From a checkpoint of a small transformer trained on Wikipedia.
Size: width 384, 12 heads of 32, MLP 1920 tanh GELU, vocabulary 2048, 42.9M parameters.
Architecture: RMSNorm before each block, rotary positions, no biases in attention or MLP, untied embeddings.
MLP neurons of a small language model. Each row is named by its layer, matrix (up: input weights; down: output weights) and neuron, and shows model dimensions 192-319. Each number is 128 + 32 x the weight over its row's rms, rounded and kept within 0 to 255. Numbers have three digits each.
After each neuron's rows, "fires on" lists the tokens most often at its 100 highest values on Wikipedia text that the model never trained on. A number after a token or word is its count.

L2.up204:171061127108167174113043175089151101096194174114146083119127098121145104099106164141104136106169130114123108204068083166163127143163188149135125090090158131149155071084137121128113075091094142094153118097131127150119160125097101100140158140118170127145128137182112053181147118142173177112110089036091108143124143029104181149100151084120184069131130147176097150126130095125116114139126
L2.down204:146140100074152093139149063050088114111120103126132183116155102151194159073153140127146136098150161136097155174083143133089161107107129125178176110141134127107121093108121122076150118148096146105151164146102190191095139129147107081188141140133080101100094112158115088099100076108123077128100113109157121105085161125105131071161117159125109119155145119080111176117181154082141110111153
fires on: "ic" 18, "est" 12, "le" 11, "ment" 7, "ist" 6

L2.up1635:148120150129133124086159183159097170122128114168091141165095088126167121148177119050162110108160136141147055171172166129103171138095137127064117167106175115163101169172171100098133163124091117127112188143102146097157117168114157114105177190114138161042103194169149134092105128092170137087135134138147170135104094184130121129167133131110133111117120147101151105085042113118087099091106
L2.down1635:210063127184154159139118149144125157103147117083108155119130107142127150093083148146110167186149158121119082120146167155144143133126103176102110125130085179113089135085123137155133119126127121192077051141165101067118080111158111074100156105097044117119141141130135096137183119143098145115148164085116171133118155110152150085143091119146135118143103147103152152123070126116095129175178
fires on: "n" 17, "." 16, "ri" 10, "vi" 8, "i" 7, "ong" 6

L8.up256:100114186126085175061121145094134149102117076126123134112098133153131113097142205177115078187110139148110165138141078050098102102173209097119070134093067103157091105105073204163091147112167183152117123069166094121123166106141117181183167167080151093136135113153145101122097086116124075156120161105136129213153141145067155103105143107127200119114080122116141144124094157122092082135148
L8.down256:129211158134107152137152117086152090126164113158109077165146141088183128132189161128119179178200114163069147161133130085149106110079168166125104137110126125137120136113137160139135106093151136132131134112134135114143119119084048100122108084125089163110125097131162200103130129113089099140172172174116106116115161117083104114142108139082084115117148138105065149124109039174147110091144
fires on: "ed" 27, "ol" 20, "y" 9, "ly" 7, "vol" 6, "il" 5

L8.up1118:165147101188156164104085143154182116120120120140123135209122125124112151116091103162205116131120194133158117072145107168138062142127200147140129161072175118121137123161033140109101097128147102079106137121129106153156121154132108161176188118115081147063145135182146121108122068130084159159103143091075129122149175073122138160160149119114171131094146173100164120137151150148113063141091
L8.down1118:108082122192114163117128137086127155137194113104118149100123137117117143152175154085154147109137078158116121145158138113146172084121100171112102108151129154123176131155150131091129104106113127126112142159126119109144092110101113115137110130141143109176166115101114128198111155070149085152157099121179103128065151127106118108154133124149109135189177099076158132141082110069127128072162
fires on: "s" 56, " series" 16, "ish" 6

L2.up294:130171077154175147117099171156120146111132113156135145160119159120115116116126124171181147126151118128106122095139092145146088088149132085094142150101140114134044084101089140150152146121193102149170083097171198173145195082162101165086118105145107144082140167113194150149103114040177180160145113157157115141122134147078137158096138162083108181116090126140183134183067115161132148122172
L2.down294:043121162122102134086117134172140053145148083131120099088123140149091120134080154152131146137110136134189189158118139203143083138128173195132102198133113173135147076150146075182170119090126084120131128123193122121166152146129090155150096136109154147143168177086137147108124149152127084105180126095159105103138139189064117117087145130119157122149133132096140122167135170173089133124089
fires on: "le" 20, "ed" 18, "ck" 11, "e" 8, "ing" 8, "il" 6

L2.up834:167174101105195085078169121095114160143134154153124110101095149137112103102130141085164123148143097186121158145167118143121110182157164135141122129023112141079103136172066099121096100137123136136128159089123115111146143138208031141150087114110070138137154154168063138170172140185149114123172111138079160128096117139164148153149161054122146088196115146155149121079143086081087190106139
L2.down834:109133156103085141140145149178148118107202141127114113118111141098126192119064089093178079130139119099107104109151208157105123106191149191130167105121164121116142122164063073098138187138076123174118107160100091117083105144122091164139115182145141123111153163147157142126069130184080134131098099105176131071133099128175116175062107079105121113199138170152030123134166143102163124103119
fires on: "G" 17, "D" 15, "F" 12, "V" 8, "S" 7, "E" 7

L5.up838:135171129119149087156093148143113133156179157102092085127160071149116082166138114127175098161089194099141151123145142096168119151155093100154191170121153114151125137222061138114096126131122068152131136109195113131165138130156124034081122057149078094097113124164112136134137122148127109147147163159107096135113137154160140130178169161120149091082150108092159118114122108157108140128142
L5.down838:103113159127201139149134121168133121136124194145072171125122178153162090074109145060158095175122098134147136099146072145178082121138135111053138175098156087131170125177183101108119118107161106096108184038106109135103097127169120100146142123103119105114130113168111104140175126150119130114136073166134168128156097109175093133190130132097135103091139099110098118113100092116078230131107
fires on: "ing" 17, "ed" 8, "ant" 8, "d" 8, "st" 7, "bit" 7

L2.up843:171094179140171134134149155151154158157118093118166127124068047201143170175163149127086123126140177147105108149151081178171120171154095157117125124104153086166137127098065121172062133121108113134193115119099170138093156170201179183137137179157126121071142138114123142082105124107145180121150143119103108138095104107137059152050135104079082093157109133157136121071070123083130159102121
L2.down843:099138077171116127134147112123083165187217106142134097106092165142079114145141135110141157086089150165077122147139137157180137152108095131095139105151058121194155163120110126124177163141098145113098157113116071105135082150116089114127100140075109105129086103085083148084114094091163131130150121110167068163121174167135097180083123096122155080113134129152126108074204105113189085148154
fires on: "re" 13, "le" 10, "me" 10, "hi" 8, "ure" 8, "'" 8

L2.up153:114171084155152088135142102128103120122083118136110144124131180118149084153144168160054098129199078124074087127132168110098101111177142184097161171089128157115119138148150067145118100145126078126112171114128066139113125102084079133190131131127116084141116132135107158090162132102091118125169053118067082175129124136081109170160121132123084142145150079136127076138166139180093099115111
L2.down153:082106116088077130086136093111140072139155098120123153096186159118140140140148130157129111111128166100147178118156125098154125151128125193134137069133113100173101136096157162169073174143110106094096123141133177131088143134125133094105152134123127144161126144111102187084215094095125194073145168116193104024131120138148089146139074146147102131161129089097142113104115042175094137105155
fires on: " |" 49, ";" 16, "ation" 8

L8.up589:139098096122178153150165147091128140100134088100125137171140132134113118137121118104095167110107131099114101137072146155152146140115114080053105114123111089113114091135129159167080070132091068135125148094079200160094109123141153127136107115106124126127142133117148176179139160091131095110104106119176088178170100132079141141124158109080116141138153170104144088149134038079126175113147
L8.down589:201086119113161139112105100165131146100125147114111136103148074137168112078183082142168162133152162121138127148096111121108121109069115085139112152126111144130111082129081170101113132138105059163103180145131115137138107137097116086095163156182162131151131160117180176170175157163141194116187179081080092177129115162152099163111089143156140162144196137130108147141111096063135119114145
fires on: " member" 12, "ju" 10, "amp" 10, "e" 8, " comp" 8, " Ju" 7

L2.up685:102131111103146127118126123105066132141153078138079117148152125134182142130090120083086136118168148105102159143156150125122069067158078109142117154110127148096076168146140119123137140156141100166138138151094076122166104141061130108181166081108111075059105073103169146158161138152161091134176106078116123084121128159165105174105170091076105141139105101129114147124116146144110144134140
L2.down685:108135125129136115151094128190150147074133166098070138137159092131131145118085144141208116159136159153158116095161141138099159138134180179120110174098133130077092102133125168094096160096078160097117119199104176175106050098150127101092111074116147125171144152190121166147083127059123139149126168124182193162134126143148150166103097160075171158080061168099179099134075153140130124128161
fires on: "re" 21, "ri" 14, "vi" 8, "er" 7, "ce" 6

L2.up1382:151078120134151134149122171114122125079140112150050112118110114188222132162109109118150132105134116110177155170063180102134125038101124144135134173110115118105179140129082127164073115123138098127101137198104131113140138217188120116148121124065154067106130102089087088077123155099149155161160095149095154075107131152127089124151090110158153123175125115134147114161185137198204131116180
L2.down1382:140167155078147128167092115107146147155101068087129170168097136128135099097163098074079117131115175135120077082158111119105092199122152142136148097098133130116045081118185174126120151145120115115130141152178056134168159113114181157104140127189097154090168205107148147132082114103144118097117169079143091132144121201201144135117176126123175142101142116131097163113142089094123115117138
fires on: "ation" 21, "leg" 12, "ter" 10, "e" 7, "ction" 7, "tion" 6

L8.up850:135139172156140086103143170166122147125091148112079147134176111123134149151105079126106069098179183148135132125115103095103138108154109063096146130109080128138149141111136051190135184127172159102101074100162113044082139140156105116094104082158113156141107150117108127120108141119096085127107154087136148076147086071107103159065131144102099088127111130211091141148151117122108103115122
L8.down850:151137138109099121144152148160132167077127152134061153147138068100148113080114085098128161107110156157106193138152127149160163195101163144119116100146095135120092122118086038146120166132144089092097109164122106106109144116124117132105129060161101151121172079106092106098146128116128160092172102154134128155137150132082102133062142140137117176174211172109189108126149085099109103121167
fires on: " " 67, "li" 7, "vi" 6

L5.up79:109194115128157128135080133096116159080125110156117092074161086189130117134089110130137116143070114126058185130159171124168115151140166136110156143116120169148121104125086187167157123042083103148150110133106132112111163111147147128111140200136144158145153187120119112103163107172110087150163126172148140132146154138131167212127118098131096217066105149098151166155134139117107180094118
L5.down79:117149168191144118105163145054138094142134169224116098095174073141151134125136104099049080178089135159143121217129115104145131131161177158128104067087164127081124123093127094148120132142137126128161065113128115179140144099136125142109125125139127179142093123133193085134149127113125116143168119105000116111128128173139128132178129104174194119119105100163165134149112083109158151161157
fires on: "k" 18, "ed" 18, "d" 12, "b" 12, "p" 7, "ck" 6

L8.up1525:121163113139128117131115145197109108116030110143115161122157134166115143161123156157134120052132046162106094088072137161089080044153147087113144111119108073199068145096122149103138141137120124157144098112098141129112114154176108128094139121125118183119121130127155081125179120108158204112086113118128179118048117160101143117152127079136103125117179165134151085110139156105125171077141
L8.down1525:050136087136154170098084181083101119113128200096152155066159155159132109140118123134195138107155125127112159141135153128109112108126122113117146137170147181110085089130138132149158141136104151111094160117068114125109109136144141137123178094124140140138188137116118135119092179128118118121127121122142091114112132115117028111152103115183086082115159104090160120137174133122127136118113
fires on: "ed" 31, "ing" 14, " said" 13, "d" 9, " However" 6, " that" 4

L8.up97:102103226170109149134064097126129120125123080101202158124141120166119169124127096113195123179114152138097160150140049116120123149122190132080123155123102101121163163143065087147125127202133151163132141156102064134104186131158224168125131151092145100085102156150140103083149099131142118121085097178059149146132106102064170155145103141095195132159116206092115145131107152136081114144167
L8.down97:092070160151128186106146126098131159154157092133112088143115160117117083121156078120144123189108056098127118133151139110166177215139155080075091148134135081140133165189130219115175131154125126110109136138128117089060076039146119129140113124171132148113152067176191102139135099123107099116117153082137139157117145163084086146137166141065115131098082196122138161082138137100091135170109
fires on: "s" 28, "y" 14, "ish" 11, "ce" 11, "ly" 7, "th" 5

L5.up230:154124175172077158136119157116109106119171135184137097172095147085130097132136132107129064141121146155144144095170172157073092137106107153112105163140150134117113189145133141084169099089143134098086107097122175069164163157159123184077151138144112134142216131161139080077175140140142190108149135124101099150120162107115110171093115159190162181121204083129145103106130110165164083108147
L5.down230:117141098166151104115115123142140145089159082155085096144137126099149157144167131153087084100094117158178155097132096140089144109116124059120155093088068091139093137108152141124174148133151143088168113140145125093085126118156118113080101084146112070135135083101133229162063101127173132148103150115128147118115143058170074132148119100157115143136162148109122104113081121109101086078133
fires on: "s" 36, "ci" 10, "ations" 5, "t" 5, "ment" 5

L8.up370:128101157160099146087134194146143121155112111085146126096115112057121092213127191132157106118118127206090104164076077154129169146161166081081113186163141118139082151157060136075085129113036107091138158101142139153103148153120113114075063150113140150136160108156144042137130134148123151096115154083142071135126115089151114127128094103111165111083150095163090102149174069101144138168183
L8.down370:074111147174138079174095139167179130125148118091086124120105112167167148110179177076127163138086155122081122173165120130147146121116161132150095142207103161065107163096193092083151175167126086100098115146111134110149116098183188080119103105079113120075121124144129119144163114096089088080132128148141084086122116131165100151106176132187147144150125165101187145157133183099134145080164
fires on: "'" 38, "," 9, "ic" 7, "ist" 5

L2.up166:142146127171157141126133147109133182107133150124086148108157098102180162117111129169063096154154098090149105101117132126077150103147129175087136105149147137116115187147198026135138131130097127148107078154080137144072092143165103122123164208161171115144119086181093121190122147179061095083122106039062135144087136095158102139183118156095119102143098219175174115143080122084095154125149
L2.down166:140079138105073156126158122108127128081163140124066122093106073117131147087076104134177074115110115109096146148076120088175096150179111166162092144148135077136084160121093137175061110127134126123100152157158133129120138162174141110115139145139130116084176157111144132131183106110137153121150090135144091131233088144151162076133078185158099208154143153105135145103096160193176044124119
fires on: " |" 18, "s" 13, "ar" 11, ";" 9, "R" 8, ":" 7

L8.up1720:124092131165131121097081074153202108120131117131089179067067164155097131132120125121129141108138166119150178155204100142166132174126142124095190058105136153103123089159187081085155206132153160136090136143165148202118169113149114154211124154216173132181091133159095163156128129138071085121138119088184140142099104188139177166090144094171162098139166075172154078107155157113148155128120
L8.down1720:149167142094115160185134095142112102136082141115124165122074172137126167098073123117108176198151130090119160162128124151158132192161151137156149110192114157128123121141089102144153125138043193135126148154138087131125134123121161143146113158212100139042176161104090196100122155132130111118143124124126090189134130070109131145062108162121073120158101106120092129118098150036120141146096
fires on: " m" 15, " km" 9, "ft" 9, " mi" 8, ":" 6, " /" 6

L2.up66:129129092147140068177133118134120146111065116152113114096139163170160144117119128089136126138174070136151149134130156148090092121084111149134158134142115205107108172121044123148199123177070161157148150174104075074155126110157105160147211130094144151102171114140116072091098121159131129164131156129177163104072137137155154206098092159165085152144060145097104096160109107162148103173094
L2.down66:086118161136128151115081101132108092144121037161174116141116153150150165134076138143171122152101179111092103172138101119114159166143144121168138079152133183154140185118147141132159155120108125107121074192146092120135143121085166132154132119175172174106162098041107136145079078121163122118142195128112131208112135104139152088171114095114116147125079118142115159107096137155140167112114
fires on: "o" 25, "e" 18, "s" 9, "u" 6, "ter" 5, "ze" 5

L5.up1533:145139152154146138102127099172156117159122087073139137126111123136104091061071174120100106173118144099156177123132168120095088091136124150140107092096163145174113121103182120142130148151158182100120142103117142088184092128106123182125090105122124121163165101139140097119066152172143153062139131123175089146155111097128180130129138130142157137119126106220137121147133144184154134126176
L5.down1533:140000129114100205126097167149063135170153088150134192106118141117142158122109108182131110152118097079153097156169183104137109112140103170100182097100132112168065124130133133162109176106170157105142127111148150148134094141103113128131125098107095183151175165152101102092100196174136132142098138160144163174167082089129113118086140110156081110161088142122196167131118178125130157142164
fires on: "al" 25, "\\" 16, "right" 7, "han" 5, "'" 5

L8.up1903:157151077101167154105129145130121163111082133114163063120103068168092110118148129217122175091154114142152143139135158077145122125055110140067102101078131112109173159117108156145025108149072157105152138171141147140161114099098153121129153173153078088147143145118073105053130126122119079154117137095121136185106144164086129170119149109129169158162143129131138093115115055123156161135087
L8.down1903:195186090136111135125136095154088077119117177083139191089097090115131133122143102143134144083134113105122132142131121177107074095116117111124146125061140206135132119089172166134155126130132107069087099118106112149146077148079161124142136171112109127129148094155177161101140126154128076147129162126151084194145099156163156127176137169103164102221168164135172102095076093141162111071178
fires on: "ly" 24, " Ju" 22, "ju" 16, "ally" 10, "ive" 4

L5.up458:193157102106188104084091123198114144184099125149088077180164143161119136176139114109164136127139150184091083103089168168086183128170141146154107155114146133150133163137196114202167128092094136124205072112127066163163145128141069154154132127103104099155149099159078095134093080109156123146132077152132129113122157136145151156177120129107153136136090110131115053137144112150193116143154
L5.down458:104137172127124064125096103141084120139128098160102141147110129159122150119117125044128118119123114130078204113114139113112133154165107128150081154123079145131085141045115130094110109107095177154160190131188082099160122101159135091107150138182176106114178136077144098149127160151078103151121164139130089123131116132173113138167073142175112129181165143127125106190085064151171125117068
fires on: "ri" 20, "el" 12, "go" 12, "ic" 11, "ni" 10, "ough" 6

L2.up1785:138128114159129077156175102179083121097119132125144089050131159122135143184113121136103178122124149166095109154129166115103129119082108116151084158165111157080127177149108158141051172107104091159162125159124088126137104123128119077209141166084211126118170150160116107153146156137168157138107093146124089116101143103118108096099028105128191082065166124134089120113180134132138179136090
L2.down1785:193094116147117102111128126084138168125104118131119156128140133101128124090099098142120130098151151097164132187115179165136145127190101123134155083129115152110113171131106123115119181105158118135121082116228128168130174148140141088103153167132196176089118099100110218101131169132154170072115116149151141099146154145153128195095145082096120145171089099177138136047123100099103107122093
fires on: "-" 100

L5.up237:124093137123142090152142114116148076126142146091166181182140126102126090087134136088109127127163133100140175129124075118105132141118113127103172074122151081108167138186129149084158154066184126153157052129158103130117092138134154124190108124110127153140165184161096130044165076083201119081160157149127113125177159116135112148091155099177125057161084140117119078164121165157073248140140
L5.down237:108146119109099156124131102103136152119175100145140132169135169121095106118089166158116135131128152148101237110131111075149111142183109174184136082193100125118143144162158098116125099094176089166136128160085135179129079119104144093064093124144130207145160117148094090119101146114093097114166136094112121157148073155125099153177103115156110144190143125123079115146125141183135093116122
fires on: " it" 15, "ly" 15, " that" 14, " the" 11, " for" 8, " she" 7

L2.up1556:098172150127070131111144124128104171106142152150076105147137134127129165089141145116188165178152098066103138101100114120143142142142119144094163176178143180096185099178126144123130148125142106175099203107114188124173113162104131151131120159172118114098128125153099099128240166145131190157131166117161086137128102114160164063181174099151159129125086114169143145142131094080082142142158
L2.down1556:162181098078150143128180109109162114140085089092144117093089052097121115128142143181082114169084111165162133130123128169155105135155107089109082142142097159151142081156148088096187100129151191163197167148074111133175117178113098177079158120129151059119158114190135199206102156098157168176147139134201153074121114157127179097168128125134126106106091131081091074135087088075102077164105
fires on: " /" 31, " and" 24, " to" 13, " or" 11

L8.up902:085158095142135118117087141053053194101123130157132129092146137159120157182129111121095140151096063061070128141145097145126126144167133136106148134137166129120107140092143174162158170112146137130120107070043149095063188155150115136097145135144077137133108118142121117135175086137066154150175140162148077148151118203144152105137101090084108145049106127142122179111092132130230147115093
L8.down902:146128182146098165143123081104126122101084160105125130148105109097145111114162135122131174117125077148076172111119168137117114139105136153181122085093123133088087087125127137149147206138151107137151097097121144125151065099150125107112120119231215117113135109130103117173063183053141182184162147129118165129096141255128156120127192137128143162108142113132144101148129134134174147163156
fires on: "ed" 56, "n" 7, " built" 6, "en" 5, "d" 5

L5.up1892:118125142116182123163126089201088104109099147161138142125107116134092053137097132089060127106168177153121116100092109140174129128115126147096124143094128085127146142175135160156158103134084086108108144103137155102168099165149101139141097073102096157133149094141142080142117118190126148182144171111143122160143135122089111102106124097162092147077127118103132123096117049134170141126110
L5.down1892:106135113130180179077098105077109159122093169176138115137134164131107142117148129149114167126147104163160105097099098168105080121127088137136199116136140169146115069089119170144104091137172195122109168168121114067080152115154117189173199047079173109145094138131076120150128143092098089133071118120181179134148134127125162064037124195104098107150104109175124160129112085058136150124186
fires on: " is" 15, "ri" 13, "il" 12, "view" 8, "is" 7

L5.up193:089114140136147129166114081130135100112114152116065131104110092102185096148139118083175102110135126125152121118172212097147143137209161096110096096144149100120147113181138127137109142154151171124138149136157166134147100126117120167155129098122133059157166136142149125179176134094124138197122091108118079128097101176128104114140126152150027117101078127122109170061108129115095099153169
L5.down193:131167149051108192138048102131076118096106121124071073081129054082106137153065119126114112150184115124125109132153096117128114162149168159137154122131088151131164108160192210122148136083143085159173124114128179057071051144176122169090165094135123158140138090106173122132102107072115133163188083105174139090139119122127140119121132123147099085099094128132161157131151099168108121127125
fires on: "s" 22, "ve" 10, "red" 6, "gin" 6, "ring" 6

L5.up1881:125080102139172106153118055166164144129136130174100111105103126197089146095112195145184173123144190140092128131128067146172127120087142163102172086175098132142156097158157155161114154158085149143091100108090116113082154104133118107112075127137100072128142139120149116168196141137093110143133180083118155212184054108128111123084069118165110032182104123141093138109106099123127121122137
L5.down1881:145169121120156162047062087167031130143112080186159158121076119123076170110154166163126108171116149107126139173125160152124122166138078111139143103111115200191158074181147167138162114126170096131081131172117149144109131107146085142117155099138095145115151099171134129134163130143098133111116166160159121151177089110166085171142154156175106150158065094109166125102078133159104116091158
fires on: " is" 12, ":" 9, " /" 9, "il" 9, " a" 9, "ol" 8

L5.up1639:165148113166134171106125152115099139155122086135114112121079168161097133075164122155194074102128186122128085133102145139134141157148137125116115134216176140185107105149056089178106107122158130171162140109154168121142151196194174109111120148158122118106140155161116147156107135181111142148137133098151081137183169128132138102182147102092139105173156128132141094108176128107100110098193
L5.down1639:116088176190146159148091103175104112139119122154135199171124147193160107121167187042146135122129123125135085156077141206126118171159182160031115138122105044089121115189128118115121092120184126118101174103089138147139064149105184200209128152133130117092121121137159138134157036107079160135111115153136142102132129134144137165205138089100107097139112157168137112086050138125108101136138
fires on: "s" 25, " the" 14, " as" 13, "t" 7, "ant" 5, "d" 4

L8.up145:170138139157131124133148140139129090176144156172169109092115108128158089145154137133168144157233076148140097169146162103116110103134184169094113117169099118158086144112098072135175115181130069197114127089100175098123194121149128121129174168150166074010070157126108056142116115129117155120127124133129151136105119110125171140135066156115198146147108124122174115149145068141151141134100
L8.down145:066172179148151122119165115057143108097086151113144072099158161060118089106142126168121136152160096082063125142146146096216164181139132188153114158138168126106161102126126140107151175138148126096148083075182095097135209102151154097138139112148143173124162098120067169107114132157080191112143123103129116134102202153150149140096150129097067135159126114139141146107078169141079133153186
fires on: "t" 19, "ir" 15, "st" 11, "y" 7, "li" 5, "ly" 4

L2.up1501:094168158158131075166106184139081191130174107093105130130071131142142190160090124128124154134163151154157132097149135117098103174162121119143135124131100170134126146153163200117156175096173158137199120159058089138088162116183103185157152145097137133138074080096144126119143136129155084121128138090077115079202113117106163117139093082098107134139164110147114156123128143116150164146180
L2.down1501:117165139110131154072132071150066100105182145180091122174116160099102134108129110124150122077097111174100098078144154117113144115163121134125144073150108093151160145129181109160138117110115140121112170151093142087092077112156080132098094131136156171137115173126112153127142126131112186146115147179103110170140127113114097147110135135118125152105139178135113089146152160144107137139115
fires on: "e" 21, "er" 18, "or" 14, "vi" 4, "i" 4

L5.up1230:141109145097104129158109087144109147140147085136099166141122136120146114151176122100123133132117155170153156108103074179083135153126041112113092162115114156097099225163126155173109124072084132126142142119089141116124127161206173123145141164063115147089119145137103106092115106117061111082111121138115104126127140149145092110038113047114125086116125120093146070156167152072092125116127
L5.down1230:113076163144137055119154092109120124184145140089164071148167117118151103087142139112163169134109107107128164101120100166093166100172110118112105130115143140084183159086090136151136189116114106072155145152112136086096105124127134095096094145113160158060119113143096153092111091119161118082148127168118054166171119152180124150109153147074125119062094138103163117125152156093103147118145
fires on: "cu" 16, "ri" 10, "'" 9, " Du" 8, "bu" 8, "re" 7

L2.up1011:165089108126163070135130115140171130055172135156087128135141099125050146143130130151112103075113109236113143094133138130106128112142137093084136137113098120100110171130126164115125150126130162177105127141124095137151128107153027192162062145104086146137190150208076147159188136177182153132157100110153129116129166155137141125165122107132148124174145117128167128133190129051098131176174
L2.down1011:092111139135145121169130179144098143090120138139119174122105169120139094143111040163157148176156127104093127135091122119135138144147156146153141090048134142101118133102136117125179085169152162114168148129143120125145126129112094119104083160184105155157155065101131118156117158122084145127139154152135111065103146118124137158080112074173129124104135189103107147127193133089085160054077
fires on: "C" 16, "Re" 11, "E" 7, "L" 7, "S" 5, "R" 5

L2.up1628:109147069112123143115121054106122109191091102103159089140124078119098160126116149121106106121098130149158123145081171108076147145129137101102124111107091107121082130057090120089162152081112132150071122160086095144136127107078091157140185051124117092097118092133118114165117130129169116137083105099157114148114189085197067160083100176143127191132131155126123129110066109116173092131129
L2.down1628:119124131126120165093131142111157155125072149135102142079148150137137125178150161165102117135109110115158119124069093148075135173104136118144143149136146108110136146120096109112113101169120091181136096065131150126164084112122120102102099064200111154136111099154143148132122144074189125161141098102094115142162129080170097091185135095188156142176083132122132126152126124212116143109097
fires on: "ing" 10, "un" 9, "á" 9, "ang" 9, "st" 8, "ent" 7

L5.up1458:157100147130115064133118194074125156116132125101104124124150136110131164102127150115090066146109173060164188170056089153170123119113138109112093127128141163129176140149098105113158129095193175149148153112143148073120191113151138126184158132150156153102172065116050128155091129150169137149146083073163137116112119127091082104077160160085147137142080178141118085093162159101151102167139
L5.down1458:053107153161120113161150148071184144119154132162105111154084150133142143099118138120174139069138146105101232140185109128172116147134162136156121088131096124129145133123107059161119179148091082113112113107134099086157208168141094109125157049198127101082179148087128139118146157116163132125180146162129125118158157136149082114105133123119092103182182164145166104137102115131119168048112
fires on: " " 30, " ma" 14, "s" 9, " ca" 9, "lu" 8, "ta" 7

L2.up1221:099114092144071164138143090168084098165082134138100161161106119117153145134116111155133169119090145073103108123098104065124151157156113148094092168088147128147122132142061113143092087118124191104204073115133125108140086160134140157064163145077089148092080143156123122098102129155113149176135164104173177147127128129094149134145216171174169055086119188104170076097100113107072157110185
L2.down1221:223126130204159108193154102097098130200134097116143139109148143145058169131125131110110119128122135105101135049084123078109169140200093098137105133105087110123143147136136127126113094104116125177144165171148132125091140170157100145135181099111121095090096117088095077081151139118118092160128141145093119094168126108169141114170142114117091132164075150129061166103074111133044118085095
fires on: "ri" 22, "d" 17, "li" 10, "ni" 9, "or" 8, "vi" 7

L5.up1095:135177169122134139151137173135095108110114105089124144094130147124106186121117152127114171128095130122159137095141166119149183124180134195180116170133107153102151204171132081168161108125154123128157122125117151111160104093140152106122075167047182134110119082138090136135123117195175149178076113078144161152178132132130142109138108148085133110100072126099120133095127139090166090070106
L5.down1095:134147131151138107140109094144167112162132093132154125105154062108125117103111162094110180131137126120137125214090159129141073148131151134129165131105142143146103144144151090117121116107067119135153091153139066132183172171150130085123124154069157180105155101119099137151126148135137115133100166121127151126184090145160152124111154113122140118114097127149162048072149111122164108149173
fires on: "-" 100

L2.up333:160095183102089110143107190082110135201179108166096088087144127135076119111146137181107077136140108098122132085101142210124131108101132103061094132153149158177101141186058129094110099131084140179133080081174100133141147130153133115194138103143100131165191177200140144185166083124138197154120151122142143125124151164154145084184083108069147109131174116106170152132193123150102151136097
L2.down333:099091091176067116122196124142124128133124091207125195118081147120116074126163110152162091144091113105162096177155160150098169201108166152192138085165127115113109138149081137106157152150149151149146172094142154117084139139090139107108141111128150132109106159130146133144123141109104165096143098176167093137123150128068107094146158153139161093196123196126126129156038121112120096115154
fires on: "us" 14, "t" 14, "st" 14, "tro" 9, "y" 9, "s" 5

L2.up1458:193159087101130147138139110196162140134128159157135129089061107094134153154122124068217102132158162127157121136108143147088167122154090165117071179082126141125169132110086115170084128170116114103136122162112096167141158101186068157156188082090158094082138181128115195111139081139144105075122175110146087143193138111115141180096158109106139134149118102148131077117065091112143111153158
L2.down1458:097100201138085095130135121115096175166116142068105118082184175100106124137170133091105135101136153061143101140161101168155118112157155164123098131065136115165150095088099105122073132111157157076178098099110058180184174078174113150169166097094121112126139090130126147104168063132137068132204077159169119154121141171157156136176114118117101142118194077152110161146101086117102124143088
fires on: "ic" 26, "ure" 13, " to" 10, "re" 7, "ough" 7, "ce" 6

L5.up264:104153113123173135139126153159161042137122131093110170099134104136078067185122124178178136102157110119132151103127082134088147141163095171102075143114146092100159108175103170108119139109134120132161083176149154102152078094089138124128118138155087126088103169109129131123086126086197151146161129047108136121168094087157065137149134106170133084187083100134102076131150228124103186123129
L5.down264:125126185052120178141110149147161143115187107145107098179166157083171124125129076179093180206107109072115154184095150126148113128147090115136155056124164105090120133077195099131169139049174141142175129158114138100141050136118118127141102114160089134116126100144137152147165207113147113139133163128105156052139125102183133084131153132117105123113144170177180109194153174100142148091175
fires on: "il" 18, " she" 14, "ly" 8, "ra" 6, "ha" 4, "li" 4

L5.up45:127107118192170162074110145106129118127113184139102099161168083169136154109127103124146128149097148136124152198069083127175094074157110070138133154114058167125132058167126144119201097162141069171045135115105152101165146135095144131116158145108111107083146117120152111147136100134080103109134077122073158109146128132108131142121128131109201166176135122146126118167107099133060107115151
L5.down45:058143124131107174123150146100156101103143049125152131146132069102126154183146128090128147139164169161154114155105148079100104097114106171083113095083129142172204165128109113145145115132082130088164177113185206149154203163219173140142087095171115167156149112180142116141161153095100114137204084119137132149088204112123098120137121160124100173186185127160123159191087137126182049158135
fires on: "6" 14, "hu" 12, "q" 8, "ha" 8, "m" 8, "s" 7

L2.up1178:158131122116148156119152077096228137105135116138086121179125103095169120105137095122150124138115116101105155098083135133137170125119122177074100115152118191128149164161109078118143082171176140179073166145149155144097194205115072144153198154107052135144146108186106137166160083098118125167189145121146122106112195163135103130106091124164104111150088134104135118123140152146107133088112
L2.down1178:110120137085079170209113100137102136178102150131143152048097108121163153111113103121182141154117130126151128112174163098169075182100153127144114094161094083087130106189198132163094176198135152117133128173098146100137123152138156084076199119101146100106089074157143130121161105133126102127167161147106151140155155108111091103122087109169088092150110176108132143111096155098118173141155
fires on: "ed" 57, "s" 13, "ated" 11, "red" 9